Weights of a small GPT-style language model, trained from scratch on English Wikipedia.
Size: 10 layers, 50.3M parameters.
Architecture: RMSNorm before each block, rotary positions, no biases in attention or MLP, untied embeddings.
MLP neurons of a small language model. Each row is named by its layer, matrix (gate and up: input weights; down: output weights) and neuron, and shows model dimensions 341-436. Each number is 500 + 50 x the weight over its row's rms, rounded and kept within 0 to 999. Numbers have three digits each. A neuron's up and down rows have the sign that makes its largest values positive.
A block is one neuron, or neurons of one layer that tend to fire together. After each block is what it responds to, as a language model described it from the Wikipedia text at the highest values.

L4.gate379:490455457490517434510487415499454553406574518483510495467561495552474477520541525593548498494523527473492592436469451477481531505486491529511554511454448553480449500490436401501532504504566455523555420460493476528547561512488449527479505484564555443511438486576518479411512465468489478491
L4.up379:451488486509538515506418409500571455455547538537497491510450513624447569629576437473552428435459476505445544575443510517501496587508436579428533504541500518511566415492469465428485540466519509533537427454502494490513514539506455516469596474514490512574383443576550444483479543533431546455
L4.down379:553547445526517484485483544527519531477560532462512458509509439563522489451418467472542555445521558498518566498439504463472490575430583540527597501482474519558470511510459499490447516487565485492574466432439588482534456560620447530527545493631520484549453548579519464468491527538539515529
L4.gate1350:507540487514410524493454454610503485480503519543496488537562402558460497511461481512538511489460493538439542441569417507592566451507496551446564494507563529398484554386525537500582487491514541587578634459603418509564566528508517471406515463521461525468433554537555508481583445505453399436
L4.up1350:558545544529464531427560522545481496484586490489454578444530517564474441514477523482505508480488464416481578500437471588508522466433523514460464542457523454486541556550510482473508497605497478427609498556535467518650506409483427496522548614494539559443447487507523576488524514460544640514
L4.down1350:475468500494517530511502501435507551462472487506431571492439485406470501594476592467518523440463523492547446492444520633503481519587426493522482539563434566507457503582497474519533537459503431504478513557512498455520529531589499552497443506458458557494531454495457505477457554546535623613
L4.gate1729:554436429578525448519436506558499526467484542547427587490425439422441445485519498539548485462473488357453544509503534467540485557446532471501486449521438537555442505489536505556507535419476500512493428545518496546555520432502527550452453508471571449480494517509518465512475491453486386456
L4.up1729:479526483493528562445496517584457542462528482458548490532531508504462514518491554438474465458526478411505621497579565566522587431508498410437485562475442478527525537496456509454466472510474472483558464464450427549569491509536507567550493553496578288471500544504515498506477495421600552484
L4.down1729:574454441503578476373498553514544469546550509449555470484442504483511573462514435476467548540547515473508565542523504468494560544466516529529524473546585505442439524467490522432463540507500584526547483520464483525485498548594470524560417496448451497455526526482434478498390461574486506515
L4.gate1926:599480538496585481530609452508515570521540561505504456414452610475442509500505576606512497449569498473387496494484432512476452431520555517556475364525537560515498525612494581484493503456461535596540500421517469546458508557458496459540528464541548539574564516490519562485521471522511565546
L4.up1926:546437507506497455540477515533471537500538486479538464515522525612467483484561611462518572596500590502500453458515511459567483393500623575553538627403613429556437653546549432434504469482491485579523455432517490484478478515430549477533492504551494491571500548470485505431568517475564463512
L4.down1926:556526498426523525507522547521445538559497512560435490474533505503516442458512455465526539472531450515431516528492444519520529477471524513598614517537481462466430492535408482464414476469468357499569517555376470457518429509514535590485573438469477519509454434464652523524441537612495499477
Apostrophe in "it's". The apostrophe or s of "it's"/"let's" in quoted speech, e.g. "It's also"; weaker on "and" joining two names and mid-word name pieces.

L6.gate436:420538537441585516541511390548445501520516639476469490457497360521593401536465554461461416439549528460371452484455551437569487533451508497526526459556540486615559639452528451527499615541450503473482528445481480558496487583457435498483429466541577510459545521518456466552505624461509510463
L6.up436:504524536506558533469488515428542571502420532450461495392544498587480536597451504449514591534526525386440427421453516514529440426489443586502493530500524531475520570490421506498592437562548462483480410495475441503518457549546473532424535546599504535535460443453442492423516568477497449509
L6.down436:498498455446510496533471623453615458552515441445489515509515575465592507505478344496467510468455438635383546445508448554540558473513440506452393506505529493551436483472479494516516472475519505616473573445461569544519529477569411495537616477521489505553500526470592467460508492578503496449
L6.gate1110:447430575574515507509467484502495485476548481514437540499416495521476607428448494437608528475482572489504539470468507408492561445505531598493494457493507484495521474565535547537544354522468539548523581464394502527483514443458540356428491462494529468496402518524484526526591479498579496478
L6.up1110:515532482517427585471474477500483566512523400534518507416552525444501487425510488469529532567532523456521581518469569460480490507470417463445455608516424483552532524435470520513444425432516588535533454563538429540492479566565444467372506520556505513465459470458456488500581496440463437529
L6.down1110:473563456436404573498566524462548521464510495578493494590548548537623513452446458549558515557486502513446499466519609424437530502414517479481517486503530484471443560432412454492497492549451520553533492484510442583477546494438492535518535501520490492504466500531494531560494474490436462498
L6.gate1327:520472510521552539416540526492429539538417478435525568461493478597494460478460398542528521453526506444444533508443542510458430458541450498502494496527523531528438396425554627548513576570511463454518505482404467465502475422456395484407476524514427540525508516498455521497465476504547419470
L6.up1327:590485456380497491481564528525551513479560490493427442586472626451466518449485512560518541433531549497515490549498466515517481564517589514485490479486440515545481470596401426488439491512525520481487440468488485510559570562456451534562512527507551528538379540461577473463468543472522449371
L6.down1327:461510516462600620551480536472534359470492461423479440409532499539484485568439506477431479492497510475506454572373478465522510427461460483544499609460487635500515455486491560434505548437475490555499485519504551564441447453489377538531506409516472478513568523478585460511504501599462498454
L6.gate1483:641417448469548554415473432500519556543510508445534427504530532495504534556500463543444453465502461527454489628440473426443480456471525527452448431507523418480509572496408409443511467494456517537500517509548543539529567479569370546521471612516499486425543462507526536532471446526441551510
L6.up1483:498539469605480481445474545507524567512447500454474436450491530456548432515454469512454398467542507413445459566525468570537540545537560483493535544536523478471517542561436528429486489442553578502442517512464526535517523584612426575519548526532500570581439537532463504488538427496573491440
L6.down1483:407468493434543567527492594484493534460557513581461477469524502417560550501510496519467473514505455586445538479476509416494492492476521547564487493463529386503565465481508469498470451498473382519547483551625587410455546452564460478497493468503554480477480436524502505516645539557509481478
It-copula in quotes. The s of it's or that's, or is/was after It, mostly in quoted opinions; weaker on name-final word pieces in tables.

L5.gate540:532490481586544526459502511514400555531490569547459538436449473481544552537456450471470451485456532539481556569541548508449419541474530462391481475512493473443562487492426553623541423614530455516456423531480488518421537487511399460420616529561586542495505505478510560439447548600493499471
L5.up540:554435436479502517500588537489468514461402431497502487477507482493559508567623403429509473604607485518450562523547547471484492451506493632519446501559434484427535578519495460600512477384495493548453464543472468431496484481567508552458503532439434548488549521443410448502521553521536559527
L5.down540:525448480523637484443456509532515537456475602442480471523481454492480522542478512491492453472507502507486487498498572511463572522401507575478561557473476517470537465400600418540484454513466539502434446455496421471420398468591510555482596535450445480514453452544480582364530479516477490544
Clause-opening prepositions. Prepositions that open a sentence or partitive phrase (In, Of, Among, one of, first of), plus the dash in |---| table separator rows.

L4.gate380:563458503600478432565486468481534485540468482483539549620380390399571492517473489360502495503443607493484549477460460437498513487528436593444468482490487540436510565552445468455485451516548476507516469468478451481537462489553425455482542543489561537579516509511532428548497464511477436527
L4.up380:598493562515548384530530479554475546476501527587514472528505350456435486512550573418480478550485492546502549452474466446524456487497496450468486488500564474536495501548575499526583524608540501535543450437446543545513553510567450550540537450485560475510398419426430463528555533573461488429
L4.down380:504560443539578505571479476538507517514440483451517497466544510491544411554436484497494480493454487526482470385554519378410489531490438502513569544565626496389445613471404512542480531470511553411435481578590479533513455567485504447512486466469535550447509476454521438487459454458457540492
L4.gate970:432436508589516550412454551547527542461512452440503582456532528563513507461494560482622532537421458482468561453464467508510523568444543537563516507524493471423564479584545484511532534499442426504427466523495449458499437436420529517478528453600502517517584511539514574478389462479416499492
L4.up970:579536558567484509458533551563475573545452528455494539474430457530534587442498516549570540467513492537553494552556521505463425560522463446456501510556612421597432534515456509479463534497560474504470467479539461464538482487535513604528484538511449438437501488451593599463501533570365485491
L4.down970:482551555470462427492524503540464460533581477494450443519473509448560496461502517516408505539469480516528507574606492538484589525439476600504470487468565423452453552443533439572529575522521452511442462436495526505453552556556437549467481522476449491486511465558563530574490441545494549474
L4.gate1172:498480532513533485532482432440518556595469507466484550494521499524595455553513491533435547439468549519485594528537547400501488481502523475443507516430648496490473448547585534455453486497478452546441462467447501510490525486517461499476523473543550505542514558465525496486428485542541627535
L4.up1172:512509538416488508562493502515491521523463488430509534458476559520502484493402534384528423480385493569447428545481557421571508438527445521506428536552600432431531464558486495474423511512475508591498463481467521476478554475429433574583452456488537565431587587483537472564496524466630509559
L4.down1172:444537573569464435501577500575461517504540508461539524535589498449506419537513564497504509536495579452531522439458380489516527601422412480480422560424494494410572464506516523471507552457551557458503508478552511410576481515514455515427504453479431451450433522415466567515410463571488537454
L4.gate1627:559513532520522515505446472438471472505430526462513509522516437470456477605522492552540527435529507480423558550485497586577456477481494549543493554461481424519528405472525515418506479452456466505632478504539525408510479511626445472546670517513465516448575572522569529492419431455533496474
L4.up1627:489389530457507490454408472459498606506430510485539571450470472466481460551421446399542524480463490479555455480472523531547450567439476445519455518503517457440496557607380447472540406511468501530468514553510488494588437484491609396521472548465480541455411567543503533473541458562557534519
L4.down1627:569530538443465634401543528543486489569576541487458465510533389497482499466461380543456449485533462505431427471513610351466525430416525496491428438461500489400506455564523582505453447426477444496560578480466410456469592407481472462510548486431477540489508483494436441433549511561532456542
Partitive "of" after quantifiers. The word of right after quantity or proportion words such as Most, Many, One, each, about 40%, plus quantifier words like most and much.

L6.gate797:465490460594517608437527544486571512451435480483509553502486392432513512446450531482518504612526501513498475486446417433530410423430520484559486505497497474613560560550517536516382516486548491492441439460509578589515583495564544539526613445513417488535382532524461528525472547448470441433
L6.up797:462446507509527480440539386537526438583563465533491487484544453533561557565549526415367473454545513516600486492473426459449498558486465478555505556504531518508430508439533420460382422552502433543466494404451450500403413543545455438534530514526482521430479518483509488525446503430517562546
L6.down797:560551511490511474438514516429442391414516515550532462485528470578469599563455512511491513372482476543409489458505530486488510530523553598530487505417405523498522498468461496484583593474511517508500512470595419370435470423513460586438459469483464547529547517512588440566522447530418525585
L6.gate1025:479518519465610512471408542521495436538555407422538424596479437545572456489441518442537514408460491516536479551569468438526531461532472440533544438551502520512508529510398524429552409481495499531328529602509516406462523516490399547510498474465523530489477445479456553457488498520512508517
L6.up1025:369437485516531573472416469525535509537549524524514417530468378547504494493500547507456488515525538481538507579449528517528436520537534447547516470615476501483488603547562482529453545498454463522482544410558544544529528590508593584572565442462409519437490504513547563463455530593593527609
L6.down1025:439574553562504523548454505468547527536601416485459416426513489490580535626510513621423501498530531509506478486552511470470453441459505516562482461451589477538519524625507558421537525490550491455483591489564540474437594464509465579483507523474466558507517483559504433529533514401454518482
L6.gate1425:539514554631510486474451399596538492523432451407598470501404450482472468492537531467528468459555498484560546435495502440519478421368536452476519475502431536536468454492422480460526471518477518485384479517553428497509570456605460521519581606482486508563562448431545489444507478541465345588
L6.up1425:501445490610522442502564517507518404440522520417500441582493490489558450533509611486529570429449457480559427428563499465429529422476525390538536544525503503536525502532494501384581555561495484415437588465499458502518539520531483506586599570453431532516493483517453463440529397537476412583
L6.down1425:475495501494451522522479406562436555511483489530469507439503507448617664429515462516535517536571499512415558571460591562544520457550515585445441407560540526502508511492464603544485442583559561449523496536586481487502505473542414507509486438531515500590461490495547396541493485477520515414
L6.gate2045:475527435568533497501522462487583496503440609523592493472491508425494527550522549487419470533547532501521463597518504525517422589469498507555521519486560412496476433536423493460604507508474451483445429511637483578470524563572495568493496433491551594437490576509482488431403495475530586562
L6.up2045:514465515503562531429466484632556378447483589448429494466496480492485530559567560485455551431514437577488531436463474485468521464500530630503506545505472579441504492493490439538586471482572466501407462428477517472568539493364389443476461551498482514448457445455504409528515545475499460553
L6.down2045:457405546425565452535591518584617526409501474518506539509554523504477466487367509450541397456487536452405447453576508469490573531441486560460419430507507516479549436356483468462466567457555517474432508455476499457455505463509480493495518483533520442516447528618560580522459460535500509496
Partitive and relational "of". The preposition "of" after a part or role word, strongest in "one of", also "the eldest of", "many of", "director of", "vicar of".

L5.gate1001:472466469600487450526551482570584505459475490467582473536484518583485492634481531492629433496518480424494515520422540474544496511383460446562558472479556521518516471422459573476501330451523492564564509504447471589474446528494515519476508471518498546488551446441478430576414539565478460512
L5.up1001:555427457616442504431592506585470432563577348554546432495527511523548556462476504509532552553527506518439446467497447473456468455546506500501465411433499497500448508509528489425418551497560518538528429496479553512428502537499563587453536453434569433500485510460501484498593545401524530600
L5.down1001:478531444500552545486424487555547451476504402492498465521451526538531386466443514520463412455456421514536558517410512562552503568426485565441528488494529463558482531523450542594563571495549555538560496433479504538570488444547426410455544523500460544480434436488447506522553456545532544466
Copula after subject. Forms of "be" (was, is, 's, were) right after a subject, especially "It's"/"It was", also "which is"; weaker on wiki heading and table markup.